MLP neurons of a small language model. Each row is named by its layer, matrix (up: input weights; down: output weights) and neuron, and shows model dimensions 64-255. Each number is 128 + 32 x the weight over its row's rms, rounded and kept within 0 to 255. Numbers have three digits each.
After each neuron's rows, "fires after" lists the tokens most often just before its 100 highest values on Wikipedia text that the model never trained on. A number after a token or word is its count.

L4.up650:060131144134140114155114082148124119140074100119101187100115154152117155139086146098102093083114140074111140115155122093159122139125147158121110138134152151117128144151164170192107213119123084141145128110112169117143153131107089142168149174147115122105056151089122175172138090213097129119086161113141125066102113130108125075107100143156172135149119163150094107125105101086145149126119158122064116168096110090141150115091102109115167103134102085105125101140162020129126137141180118189113089132111178153116132085173170166094102147130116133179106169079068095088175116137113099140
L4.down650:139130123132185090180143120056123134175128133094150091118073137132095113185126159143137133173098179048129091092057124160128140122130151127142081189108157089145099142126185197125149133114106101099173114144052165160179119106112193112136182154146093147135104204112083148132145051126154125139163163120160139106074143110109136128119114137116096118122152099172094049165175078152105076092119138094113109165107122171146141107144157110110128173119120108091157141089084130144118080151121145136133096128158184099193177161067105117103061129078089100156113112121113134092181104142067166090
fires after: " p" 16, " C" 10, " S" 9, " U" 9, " P" 7

L3.up96:118161116120122098160111089090143114245191124104108154156151096138058095178141143114130126158132069188101132137093095111097097151174111183139151139172097165104132162122127172151082191155087081158102202111145109116177140084165127117117152076176069137150185119093147180154123095133133141144170151117070149144098101121113118102109201164182133189074134113112089114175170085068102190134153143179181108094081151122069164109163116077165132072132099140084145105152073123161134160138104163160074121146200111135157151095134133090148154157156179154141094139135114108046137148122091134115
L3.down96:168109152118140138158092149078204124167178089136125109125091159128158160081088147131117110143082102080149155182063118136197170118131119144155168103146112126136096131076099117119159129088102129176074162133175159148126123148111073197136134101168104098167082132114131119121126124106113136047177125121087119161132152102152138121165160124150112118107115079096144125090131131108168173181163176148076121150064096164105143161129155146131068150126074085143109110121110102189148117184105107093159067121116160112126152080097123131169150130142142177118053152114189210134130096121103059120
fires after: " R" 18, "r" 13, " D" 10, " O" 7, " L" 6, " o" 6

L13.up526:107158102140105119141114165129107118137161136125151117078097112107174123104128186111181105054132159128127116145156118125179179126142111106178169105109127149169175053112122120095099174102106090177116131159152118149157132188184087137096175162157163166104133178119127112110158110138146128142145142134138145142098110168110025072131136153200114075169108165194129089160082132166136133150147120122145074116166080175094142182122102109125161183178168096056159160107151117113149124097105131184079139149205112078092126114100118073139126159182171157152095093149156093110138080082097070125
L13.down526:175146097122144126164091109127076113103114125139128097065131132109094170114113149171137153116109077087122170157149113190187109124168163089128095076098164155090115106068097160127099109106113147179182180137114120099150143121104105079133178141095182125094091162131146118089121126135165170074062115132152099119130123168116028114164049185119139059113105155178140176146187093095130104152141164099152142109124143072150135165091136140160149154190133129162113140092130104097131161113124095099020180152113164121100148158137154127160110149122148115139090147056122121072144135143100121134
fires after: " |" 21, "1" 17, "0" 14, " " 11, "|" 7, "9" 7

L12.up551:119156111139145169133150165137162107140110122138053081095170136137110139113173119124143148092163123057118074137099168119136134128165127172140109160130091169136189102117115102084097099134125113126072127139190147134106115133117140150147128189153143113139093085093156135134173094108118072132102134140088122119133069105154120093143095137062133101103141197080124115133168141147196120122148143079098108140120179102105165095166130082115095124121144135112138094130169066130179152174101127135095188135138105148074143153116119097073195089117120137112098096125180131107107154179133152057
L12.down551:148122125129078103123081067138166108143120139140135144097114134170086144127161206156132130164146155069185137103200113139107161138133107169102119126087142144140171181133139109091094098113089096148107122144154152098134159082210096082130159093129149135120136134091123081133119118109144157126135163132123125107091110119143169084159184115100115089148087070079145080123140175115130161107150089098146167127151065173183167088097074135103124124142138186144088165124162111106135124109110117100131112182157169078108128116146103134095085084139060170045131128131061137128177099143115130111
fires after: " |" 18, "0" 16, "3" 11, "2" 9, "4" 5, "1" 5

L3.up724:104159180119155105159059097139066126124086089084036104129140141103190105217054126095156112102176086123099124069099099157083149098123188146066137109102109143159152166145161122111120143118095124102162061185135128097176177083132158169162098165128103103115137189139181098158143142158108142131117155091187139132133172155120142100219120087183130099194119114119094119133153113126110136126124087101121080093158124116152111083117184155120134145108092167158136118147089142116122111185163135076135137155091097141143172134137118129090115098168125158124121089102100143104106107088107089147
L3.down724:130122142065126084144140142115087137124108066089096093107117131121122100153100098085077099134136132116188180127125150126129108156169112153098105167124173160148123188097135167149168154089088112054175097159245159129139166130068159144179086112097042134112110182150125131130105117183167106126188084106087170146145125115114118101134122118105091150139157163159070089186143126106133109091131153117140136144131036069115135134154151117158110152101107113128153153125167090144120146106164159093219121100197133190092127130097134114119119115168099139179132113125106074117092053123110088130
fires after: " O" 18, " T" 12, " o" 10, " P" 5, " S" 5, " re" 5

L11.up124:113167121120129158103239109162069129143150130137127190121182107105119103135131148168127088141162120057080098096054112155084158177110138191139150147161157124148184095123116174184090127122127135141148116108114144147116143075156104067122115138079130154101140153141117135118133113089101079121146128107126121083177195059134157110124143138066172121138083193136112147106115100170123086162122099075077117151078171128085130160097142047097131156134137181147120129134119119183094143116109110092124172134163093188126155059126184102128128158097181112118075156095127191144109176101150117146
L11.down124:098125101189166104104125077135085096165088177114142136126173077080085083110171130117119067153096168113200093112119150118141123132229062119145133158167034152111160119142123121112106081153080105192127174158187177092123169059196130085114120135146126156168131155129142075152067150153117101146149138082087095064111153141126149161101158105171108099098067128118112141138080073162115143105051148067048149152085105198119120136141102099155129115091110126094130109160194110115088113139106132089144121146122141114122142092124146150053159107178107164100105152140115111112144135066122118125
fires after: "3" 14, "4" 12, "2" 11, "0" 11, "8" 10

L3.up320:144143086117122141172098094136182177139129134108129111121130091151091106132113128158140066195140125154132110068124092126169143088148171156116149083174138123094096170154135124144137108145095112103094152083139153067131178181112090123107148120145033168120137165128171072148101098116156099131117100197139156135144111160083093152129139145154142121127147101090144150149088157143084150100066135140100097140176115128148104093142097135123124132056126095086111119136128091177153131146213145115101130109097153161130106083065131105153108168093179156141180134147165160102156105064119207137
L3.down320:134117185105183132086171194138179107224148118118124150110163135110125137132087157123107102107118114183141124116109131201104131155177164095100136111166135156126137169150171158110164137096122147107124111106132138114160096113092090158111136160187160139160167132159177097080160128101160098184104089182120207176119166150138184164106098127090112107151135106106142173145127113126152150052131161108160134136080199144149124072112092100089119119047102101157104054097079216118099075131115084080138110107125137108095111153086201141115161167073084111150098146085125115071059097110079128075
fires after: " S" 25, " o" 12, " C" 11, " O" 8, " B" 7, "it" 4

L3.up418:123142102124170094120212167099203132115132168132101093116126095151084158171106141107079138146089172128132111141118103136171127147194207175108069102154130133178066082127162167110096153185125125073155120108115158161088118162139102144118116120098042129121129108154180169187095113181131140146059131111060140140097173070138115118182137092063097134055146116087190159190159209148187124118132113088137104118128079144128069131112115142092150145120088107118155075138124041151188060126098137098135132176118176153114104138129083147149127122133139177125191145137140175127121142093099102166
L3.down418:199178174148164111077134159135099055100160096124174081129123153125117129186103095135115186211094135106171162120143126109175104138158140139142130154062128142042151077098119120115092075160170110137135125146113162122132071170131140102072072177156103116152149130158141138087134173165139096157072096081153078074155165115145146135150097131082153126121165117134118177181158167176193109078120175176119101146119143157115152124127167102114106177134123091161149130125137153103110114134121157133152098140131139165091146145115153144111135136170114067087135140129080089146107145153117130071
fires after: " C" 38, " O" 7, " ac" 7, "P" 5

L13.up593:181193103126159186113112149145109193142136138089126123099162144147169178115056142117083074115177117071185123127091143137099099141133092061179131108123136227131110143097102111090127136134202063103132146146102065097171118135135124096124128132086149073128053115135144151156141115101159148102086076152153101111132135114109145101124165147118152163108098142157164141104078163151146125213091174087129116146086164135096121139165128120069118104119108135057139151123143160097138127153136076133161088154161155111080171129147158140070184161114122157142140098166137158133169138134144080132
L13.down593:162139106077145140161109080124077090117178165099178051124154059042079161127131109134089061220152109137131114120064076143162078095106077103107111106100136097138138093128114172111125103133210109096131133065088111167104086126115150108081114107074166126071070141072135093083128152150136185170155143156102132148123183137139136121138118193114084113081109161139128159126131070140132108103146172117132113099151073118111144139132100159064100160173146127115091147096134168125098131161093120134142179126153167154138120082116113093145151061145146133104089117128145205095107107112116157173
fires after: " " 65, "," 11, "1" 7

L3.up490:170088082085129124162171149107084081126075155053148144144092099132166164188080121144132109147154114119112078109132142125193145082084115108147189086113146157152114103099191095208156153158132097191125141107098034108205135110128109154089110118111043163141123160137144113164108149149123086113088087099098155137168117124079097171079140099081144151086144132140183136101122112138184111180143111102133085103127051128123145144112128145081150137089124149134081065149162149086093173147179142109188136195103090114164154120131040141163159137155143144114093156126118113111123097176129136152
L3.down490:122097132076137192136153122158063083097203147114139151124100129056088105132153072122124118095097127128184094081167125134189097124111156141121119122142125143093209148154132121096128119076143129139108134097093136129139158137131113098142109094123132168086125064089175096140066167173115158169200145104146118095131061105121180105164159083146083055098129171134121113084161130098105148124118117113141181136154107156100104130117103153123106161132129139129136051089126114105189119111116184067113123100140125152188148107133101157101146117137121136110146161090099117164139059110158101167
fires after: " T" 29, " (" 13, "O" 8, " t" 7, " Am" 5, " O" 5

L12.up66:155117109095125157117119087101078047139158088122095099146092072125140122149123157151143090117202170142126112141125092148183197114165116143158143129138123123164147102111165143201073170114130074172135160220159113185100131135118139125123164101110178134147134140115084151059159099115135084115162166136159152197156095149153071144115102188070094090091089110136154129169128108101113126150151137135115140118157170148101090170092144088139146135144154185080158156119135131120115178124163099175071193129118130088110165110175088096159092181165082133087100112098184089114122090199143132098
L12.down66:143135137132143131130087132134108130145165065096109154160135086127127169106128184077162094125136100110042124150124151089131139112188124041184116122137167107096117076130107089090099128100164127097131117166133100106137140090073151176110172081136136175133126195136122109142073149144195144118097150131145108088057118151127116167105098099116124132147092104156147160145148126117149093126077134154164159125161074121078129139107134103172178136120129171165141179154136134171124135112061083169106102126145175100069144096179186133142142173163151058150091065068166152156177091084123146107
fires after: " |" 61, "1" 5, " and" 4, "4" 4

L2.up168:130125098148097135117109075128139088122134176125118144096147127052191117110139077149158127131115107078135130143087120124090141090097134103102192100096120140086135116124131125207143135157102114131113119201130190158132131143105118138189098139132096125065127181103110103123108104047134124109171186127100105195171135146102102106239164157117146113109105109125136112180098115132133113149093168208116180106095141083081136154055141129110159142127164097147154101138163145097114142084135081151170092157122092202112101176184127119124197131164103129198141116198168128152050098079088107114
L2.down168:122120091114155093067132179123180150131115168158192088114140127128110095118121126109144144138063116109154108130071159065073155194112140142151077127181121114129112167134166087114155091143166154151179139099132168062095118108132098172118159156128105099176101071138163110125135143175114093132134093142123106144097118135141146129121175155114108159080163076145134110096130143128116195136154151061124137143201103122110104106144117124100101134098137206109114196131127133185173145140137115088152152123155112146089085085067118156116065163105088144142142043138141123097155147110127135162
fires after: " the" 23, " The" 10, " A" 10, " T" 9, " t" 5, "o" 4

L4.up601:178079075086106026186164143059092058089086146064072112152079125117124103071113149137090142136077125114122112152103114160159171123119144145168139112106116132128175160088183152121115122172093162142125111131158109125103129151138172102090131094128136099111134095135097142074134099135166087076212106097181154163165151153124113109152108154091074165154090146118152105139073100135153150136084169139140187114140118108121153123108104159156138183172125107125120119084132110155105147099205129108101149128140124158080097194138143133177130090099136125154154160090178045195112102116126151105
L4.down601:088167149100194185079161116180141121092067089158150087120091203153141098123140117183119105171117132092144206137105134145159179105105144115112102124127087155044090103101101070132161089138120158145135074066097169190105127099084178180121117131099109200094118132098178139099142154175180179170136132167103080108143100126140138087085123103154187130132121144152073120033170167096112141110179136114190136174071142144148121153107126042100101117107116165138127057103155182141097085118175119138180128048171160149164116111127121085130116119125104113098079132124157098193196139134098137172
fires after: " T" 21, " th" 13, " t" 8, "av" 4, "it" 4

L2.up99:137096096171179115091102136089147118171154132168103161126129139201062056113070062102053090109109159099167119101119092083069189125149198147133142138147112116088133113122134125133129163091061118118112158126157135139091125112120139139116107134173134113096136166083105154152175158172144114117087106150105164169177185142101107108103099108128110165136150115124158080130128124136112132143102119061115146168164189096171106145123077134079142113111124103130127128117068073177154199148135130206118150158127128162117116131170106035095124136169118104131174121112121144081064142103113157076
L2.down99:132135190125140223138121107119125149137088100171124140125157150102164151159151159128115091168113092187017138089153093123104081124092113133164081150145136165161130124186188155089060087143091112138138127146155124119067101150116143149070213089193097147098114158107126167168153123174122129154090144137131146147139101176092189112132157135137108092098119153118098078145152155130137116068105120078156110146148122070146186145103121102156141160107138089132149120107166104170114168107128111179127100128150130079081153173097076076095133070109057164122107155080111136101068137137133167075
fires after: " C" 15, " d" 10, " p" 10, " D" 8, " P" 7

L2.up36:080150143149063096108150150145103161144146085145134145139173155153126138169144124111106159160169149073080085106091096069160162131127132091073139014133117183135151133120093089155105153147141134107154161163130142116165168041147090140090181181164122159079155113082103162064133124146193114122145128146156122172184157136120117088169115071158123071118122162169094130082077110068108101179120095108082124118133139136135119172195079141128167152104102135142047159154163111103176114181139115153054100113120162154146072138129174090133090104133155154131125112087138131108157139134096137131
L2.down36:110105100158107177151119110150150081193105131117181157125151111134125152118137128151166184115111131104157083120094107118117133096107153160129136134057071172115163153122160086171110141085101126121194229147201159148159127104147106142142135159122086121139158084122116108157147140121070144127134054100126085132139173133122097108097144174121131085157160135127152106098100078128134161127157061101052077086123142109092119203111084148100141097139095159086164071113169152121073153154162116098063110119109146115114050188141167098175094108107105123110140071124240139132142109107128128152
fires after: "0" 16, "1" 15, " F" 8, "2" 8, " K" 7, "5" 7